config.yaml
vocab_size: 4096
qk_norm: true
lr_head: 0.00639
MLP neurons of a small language model. Each row is named by its layer, matrix (up: input weights) and neuron, and shows model dimensions 0-255. Each number is 500 + 25 x the weight over its row's rms, rounded and kept within 0 to 999. Numbers have three digits each.
After each neuron's rows, "fires in" lists the words (lower case) most often at its 100 highest values on Wikipedia text that the model never trained on. A number after a token or word is its count.

L5.up793:513512517486501518548512508485509501491532505521420433496468513521533472520511481506492507495512544494506513495493481558482528473494497462483514460490497492525549489484502489519519505522523417498514494474458514472491520492498525481488502499500475476520512499500523514475496471445480530549516499476479495515487504483539492476469491477499467508506493499523527459479493517495489509489520486486493503478573484506483511491482477433537489481504480504531508535487495503515483528510502526548501459477521469513476506493510494476511483501459506498519527450515461501537512511478522529460520494473502535454511531514543491485481527519514504505499501485490511487487503478477533511460478484493527502535480494560453528515547513478476543462548520544507476460464461438502505499525469450
fires in: "be" 40, "been" 16, "were" 12, "are" 6, "not" 5

L8.up474:505506518488517494535506478479515471515531484518462551524501506550560500494497506507496520476455506459486545458475528534489507518556491476512495521524491472473513491438493506502489530508476477508498478526487509530506492545470530488487539465469485458425506516483533542490441489473487554498501519531531512507469480532544555491508512473511459519455519519501499545517488517479485529528474505492517466523560469503546466494500504504534512509483525549519519525499487516544476490493481514510509484511460457494502517512519518512514483500491456496506493493476487491453511503482460487549463481522483500525521527534528464524460519513460511540473463497513487443480448513495482493495523514496495487505481499518516531487480473487479466517480487485473501505484491484503478500475520521
fires in: "to" 32, "as" 11, "https" 5, "genus" 4, "by" 4, "website" 4

L6.up991:498513533518477511496517512449460509484504465516544492528526482497514530465511513492489528558484539519512548522466492522487518478530465499443495473523521497522527472510511464478506499537470484499516518480516511517488497502481553465438453524517538547522551506506530478480540479487483494513474504551521513495506518480491485510502503535528460510483511529497540525523511481492492475530492531503518480461512520532532530488495510517436539526522505534467491526462534508512548454501486498437455503512495501499538476490501505474500515505513493462482512478534495523507516529467493464514540504487484526477504548460503515525511502529493421481489508521526511484489500502498551509540481509488518559515473478487478522469494443511491508520486507468494508504524509523490518500533518499
fires in: "and" 55, "which" 5, "limited" 4

L8.up296:518509484461533508460513497520471533495488492524462527433525479496520540494491510522534497478478581503527542515464544473532523478505505493500522445491464522523521499495516516481510506520504536471545490504496444480497516474506472543513496517505532495483511499525476520461515549528495447496485469488500509507476537511479505541494464492544465455522533531488510510500534498507468497502526502456503439487478532527523482532507434492521518527543516510490513504504483494486519512443497502495538488499517481506445500495509500489521453499520513528532466527497480558478485474519496505519513508524513491501501512486479491497459526485457488479503527543513490451493513497518511474537503521495554511539452491532503542487504465471505536501509534481484476506499530500500470486508486476
fires in: "in" 73, "of" 11

L4.up597:516495475490471495536474546515476543469473483537518502519512507493554512508524509463531519514511509475496535511538496480512551468496479516501502501496494482512544530493509532514480473501466502469517473508495484489493470499503478522482477532502498492451526521507547527476524506445518426519480520523516505471496488515475550507496511539461447477513466486460568521524518508493515521487501524524462484493497540516488512533528491545470540515528500505512488499554508488513527496489490500533499497525526532488492499534531501522538509490521519510482528482501542489487512523486481494504553482520573495523544479488533496505547531523504461499526456525518481476508465551455450501481518520518548495518511482513487523422525524537496492506518507507480485485528508503483502502513475501
fires in: "and" 42, "it" 10

L4.up871:484502468476497419530488482453462508459491507430495508545480497494492518493493484530468536496538485560472493537498477516492497509492484470524525513515486489546480487470482519482500553520500506485539491459509522497486414496453477526499519482556473496535495500495497493457529491509501507470470490475509466452557490466497485521518495506481492543478536489534507541473473508483481527509494506519538527502479517515523477514496488477495497479526502525464500496543490500518483536516486467514508448552510512465518511512511508494527501483491479480544475517532467503538507461511469462472510512542495509470476510520510496482509536502520499499481498504502472519496572529466508475517528518479511515498519477489491466503516452543479506469483510469498494522529514505481534542515484517
fires in: "but" 36, "party" 14, "election" 10, "elections" 8

L6.up525:523492530511518506464522466513515518492508453497482522542492495460516505528493503485499533477514534487455490488460503511500491510495455514484476465487539545535486551536516517507445507538511497540510538512508511515537538498531526478530485492506504501524495494472550504459509476530524491492472498459472529539493528474452543519545484488503512496517506491523477523498497503529521477486461516508481559471534509466461485503531473488487495477526481502504520477496472484489519517507502494510489469462491482471464502519517489507485530485506479514477490475552476485482499505520566505495520516497516514535523481541469522467501513463541487452496497527505468507475469500508500518512506520538460440460507473507495492449466544435498510512513527526491505472515519473452547516511502438
fires in: "where" 30, "when" 9, "house" 9, "building" 7, "which" 7

L8.up433:486491488540515494544526518498470514468500502488530541505477519466508509501529482532471533542493520488499513521447554466502505529481497539484507500504512509553559526490442504536525493476469527460480527517506461504497518511478531460504511507512482425463508528489529518529504537490524495515494489485482502501516503461488489502520531531522513523497553507562524482498541503514456538443478495485468456488494475534498471504507513519494511524543480474491489511484502495538458495457488493503512505450555527492463514476493522506432496519518478489511485525496485530498503501510479499511467502505517510520469534512534490471500474503459488485433542495516502497457490524507493502508471506500519459500504497496500501537545478549479536523481478537516516481525502455527490491503536504
fires in: "of" 24, "from" 24, "in" 23, "somalia" 6

L8.up834:522477499490507475496503499500469472517514487514532440479519490496505515499521483490522475503501491468524531459487524528497511509453437503512512523499500474500521553471524543482555508480496517503470553471502528504508496454501495510513485541530495500494519498503494475516481534513495501480507518478525497463530471475525488549505482505540524444475488448494491498533534526498532498502518538461456482566516490485534537459484546504459513462494492533529520534538494532475494486476475497451506490547534494532488475460519494521498485490512512496518519486518496526511513466484472510510507487499520507527476553527479528529463514507486537451501503522512498527538459517524501508498476491443521500517528505519433524475492510515537497506523457480519463529482515513480549475510524457
fires in: "by" 21, "the" 20, "at" 8, "from" 5, "of" 5

L12.up154:504481485510493482486514478553508485503520458549510495462503491533468500496479462513486488512451480499532484515513497484521488548472491462505498491507527468493413507497505486486486477466490474473517491509511456520536497474493498494516510537485456437471469511485532509485511506463515483517491456536538496490478502486502520507510453465475522532550512503513539481477520490495460567492519526490499503491491490468493506448496525447468484493556481526492512538523516530505549509492509498467474537455506466462541553462523506498546509498520462486471483493491507482495485539506504455540513497524473467504509449468520501518473483501566522512487521510463480506525518474506477467479525509508499483485476496492534495519502523525530530486543529501533509524500511522508507527489507477
fires in: "a" 26, "i" 21, "if" 4

L4.up887:550511515483424461473503474479507552514540500497511542501510498507530480514515525489469495499522446477539516548521489493488485479497520475497508511488510486520533478502504495462483499492484510466510514522464478517510496490478478500460465487534541514513523519505480483491490492507557519474479523530515502474520493561497511481482499538526492543501515540533513509501494515473479491517510510569455519483481520528501497483532526465477556534490502547468544488514498506530526536501480480513502509486480483498472486505506483521478481531495524467504524484546499514477500507506487485463558464534525495478495508484493499501513530521557502561515502534547499488481488489514506518539496475532487504507503467476516496455494492523487555501576481489455488527534548500542481525474497542
fires in: "and" 86

L5.up413:517546533543497487515517520507485482469564492488554468494495492522508499523483475529510568488469476459479499463498517506509483531470510489547497549504510508522492503517461493544489477541517529519517516510529523533530544498496514518469495525512479512471501510529482502520506497511561495515526479534508507469495452480500504495542471494491564461482514547491475507525472532554521505500517515460481456508535503488540538465504547502494501496511514514520507495496508514478504464512467471478500473495529516452496472500503512484489509494483449484495519507449510535520478484551484503485489487513517475475513459560493500525514513517477500534497502533494502525464481475499469507514478488469500497487495523507473546489509531551438505484519542544520423497500502499511510476488496488
fires in: "from" 46, "the" 34

L8.up796:520512503438522489504448512489519496547525504481523486523466498451496518499476483470459509559531481461516528481503528501481496486469479453521498526474505525534562526503529454531467517486516534476529482490465510532485479473492492499515519531523498518509499468495505511493497511504491466493483472512520503496483496506514516516509454511494526477531514476513449497512490509464495499490514535518476500496494523491497454494461517498444523477445433538574501460512476496519492515507480486457493515486498452478508514500529500456502512496460497526518497454489476512524482499487520482447501514485511509474531520531489499481529459531499505464480433521522465503536480516517532482476523532503513485487458505493531502468477477538478490497459544506446524486497472540522513510499494472
fires in: "a" 32, "one" 18, "any" 13, "no" 12, "1" 4

L17.up916:507520522499510552457514473527508499535488487557515551495499525470529526499557490505533502496477468476511547509496524480522480547530490481512529494520503487508515525489463484539482541498486528491494539481518519529498509572511490512511512457500525489501498505501555527495509501497504488529539510502565458494482450533496494518507467507495452507490486497499504509501514495485500502512496539501485519470477478493506454540477496534480481471476493538515510503487484495500443563500460475509515505547496485505503486484483484484494513488482498470477504495492511474478480501489500511531454486548518512519441531457507528469425466461496464501476496491528456485501523441505476521491500490514493498442490488493523488488531497524475527476494470494513493467509512485512465455477562548
fires in: "to" 70, "for" 8, "as" 6

L8.up221:508542496473479523473513519495491493499485468503484497525511499501504514501541437485497469568518498454496518463470490495446516513509461472498499498466502522515520492501495503481478514458501481495465499491522537489471517460505453491487515515512518512504501507481535544506494497480475512504453508511497461512462502491543527457535481577543516519524517516508493533512498522475489545523478500538477525489477511510489512453484468512486513504533462495496526484496473482521454513499462481542506447489478460444506485546508474535453543525505499508496469441525498500462463491516537473472484497507488454462473489478515530522459499479528476480508512521457507520444501482478491500461504495492500483542516495504556520477490510467482474505494477504517534487553498480464471514511489498
fires in: "which" 44, "what" 12, "that" 7, "where" 7, "both" 6, "this" 5

L17.up495:507499527505478468480530516481490482548473481474533517519456496487462551506502515502481496507494488501508494490550489550487504503508435482512522483544502493527485480516463485531497431493548510490547559491471521519516495503505480550513496479469482432489506518504513473475480514524493508483513469463501520497456561508518496529505458513483504479547500506528464514486487510495498517505506494497471492494479519468474489478481487509455508527550525530515498488502482508497489478511493494471516509454472493475533499500543536508497500478500527529552510501517511506520486521445522477498475492489472449519474556462584540487483495534482506484495472522477495500532481571536499458524522494483524530496487508516521529470460500515499526508509494484477480540489463535509494524501496498
fires in: "a" 93

L17.up607:525452546512462494495483499516497483532483476508471510454489509510486506521497540516455471497467475505507512532490545519487502522516472524463510504497475454532489530525487486556487475496469497441512477514519500470489512522543484506520519533479512495497469489511490514488460491486513523465436533521509494466516510490518439499465485503492480501477476449520448521523522498500469558491498585478493472557500462427452476539512507510480505520474545480492480503492508491486481499482505528513498483532505540502535504475497517510498498484535516477526515488493486491516461474490533458542470498550561488471487489495520511507470501534466487511493468528498506559474502524494488487494482496501521540503487466480525509499493486489519475545487496492490536531497502531510460491511520516
fires in: "a" 42, "enemy" 7, "indian" 4

L6.up108:534481552459506469512508513517505462516535481527523501514488487517460501485519512467511517480519518460511485487475508480513468505488485497519484490530482499497538458525498544500472491522471495490510487460489527493535477528521488526500490491554509448511525503478485491507509473520492481490495512531513468497501467469470470488494517511531509478559503494501465469497489499490531509450533531497533531448542487521503490473479502426492499502476511517487455508511521488509483542458563515530447452464518496464485502503487500503477477494540464534420486501463487491500526512515475520509488485502539487491477526514449528482517478459526523523518522484504559523480489513481466511483474492536511508500486477557469424476480478495524471486510517514523548497487508477516484495479484472
fires in: "squadron" 23, "council" 12, "regiment" 9, "corps" 7, "alumni" 5

L5.up1022:527500561529525543504518511495483497511562515489501458457503505503521488510511513484496512514485543496505486557467488498504490511485505476460509498457516472500523544504521469455508464518512488531519473475464505519474478512465534480499506491514509511478500545513523521438505535450500522551489491491474496503512495476524525491500556517524518519520479537499494490477454548480507522481506508503496480497509525557466481530458473483527468507497537514549512511534496473428526474461508519520478492497483493505481520497521499500486497464461505490532495487556479500492526539509488529535527510528497483495492488512543534515507524457442498531516476537473541556474480507491504484505525532501502540492520467499488523525531518454481557476504532526500485473493491465481507476507500480
fires in: "were" 34, "be" 26, "are" 9

L5.up525:530489508480502505460469520504484496511547471459515521512550516487517486545491471472458510535516482471523522465539500501452506489511523507491523508534485463490489512505502540527525496499515423549490519494472517493498523475458525518509496532522503504490486512502488541520526505473468491492472509498515535523486504517467537517544497535501495512465510535542433538473491513525468501543518527539522459477511498465504497473485524527493515517536470492507487472535488470482479520461526488515521459459518505491488499538514511547484548523490493478507504442444489476468509505487504505522496548489507488504522517506476487510470543456503468500470553517470497507470485491473469522472518493455486515488506474482519482513485524467520466479520507484504484496518562489493471540524447479
fires in: "there" 23, "what" 15, "that" 12, "which" 10, "both" 6

L4.up789:484551531536506502476538417483484498495540489535513531562488515513516459496496493529515492524512535474515501487490534520488491536495439493497530445523485524519447515473490528522514502441551456496518483504502520496514527502515528479512498493549498456494509520522505546498487495509478514478439496472487498542478487496497524508507456521510539496491512520511530549527466500492495499502501508518498542540502474534516499492487488545453507519525474525515558493510465535474498504495464533519477521503464483498467435470534511469488511462485493516485496503479495488500541492508540494519459540482484466496476514531517501489524482465521505530477486562527473500512535494523512512481461515521500516518520510506539520449482514500501512522512524482479479487504500479478532518533484505
fires in: "which" 22, "that" 14, "such" 7, "decided" 7

L5.up722:504540538501483525474545497470519496502482495488512496497509503489499535510519479471470525509485509500490489503501509509460497555483491499532506530455469479492491531497468535524523545520518495480449459513511475499502474471514490497507531510471484523484470530478476510473511488528517463502488527467503526470481503456551475511543490500502526515482563493525498498512509555496496474470481506479472481486522503552508570492514463532494518512513544482487465555552520501482462513485458509485542501479524448465502457486507478518510485530475476495501521502504558521497512500456472491525531522492502524506476515522496492502443482465506503510491535475521474480504493431538487490510542491486499468557511486543468529516497521548509507489495473504541490533535490535499465473472469484
fires in: "from" 29, "at" 15, "in" 11, "during" 10, "while" 6, "before" 4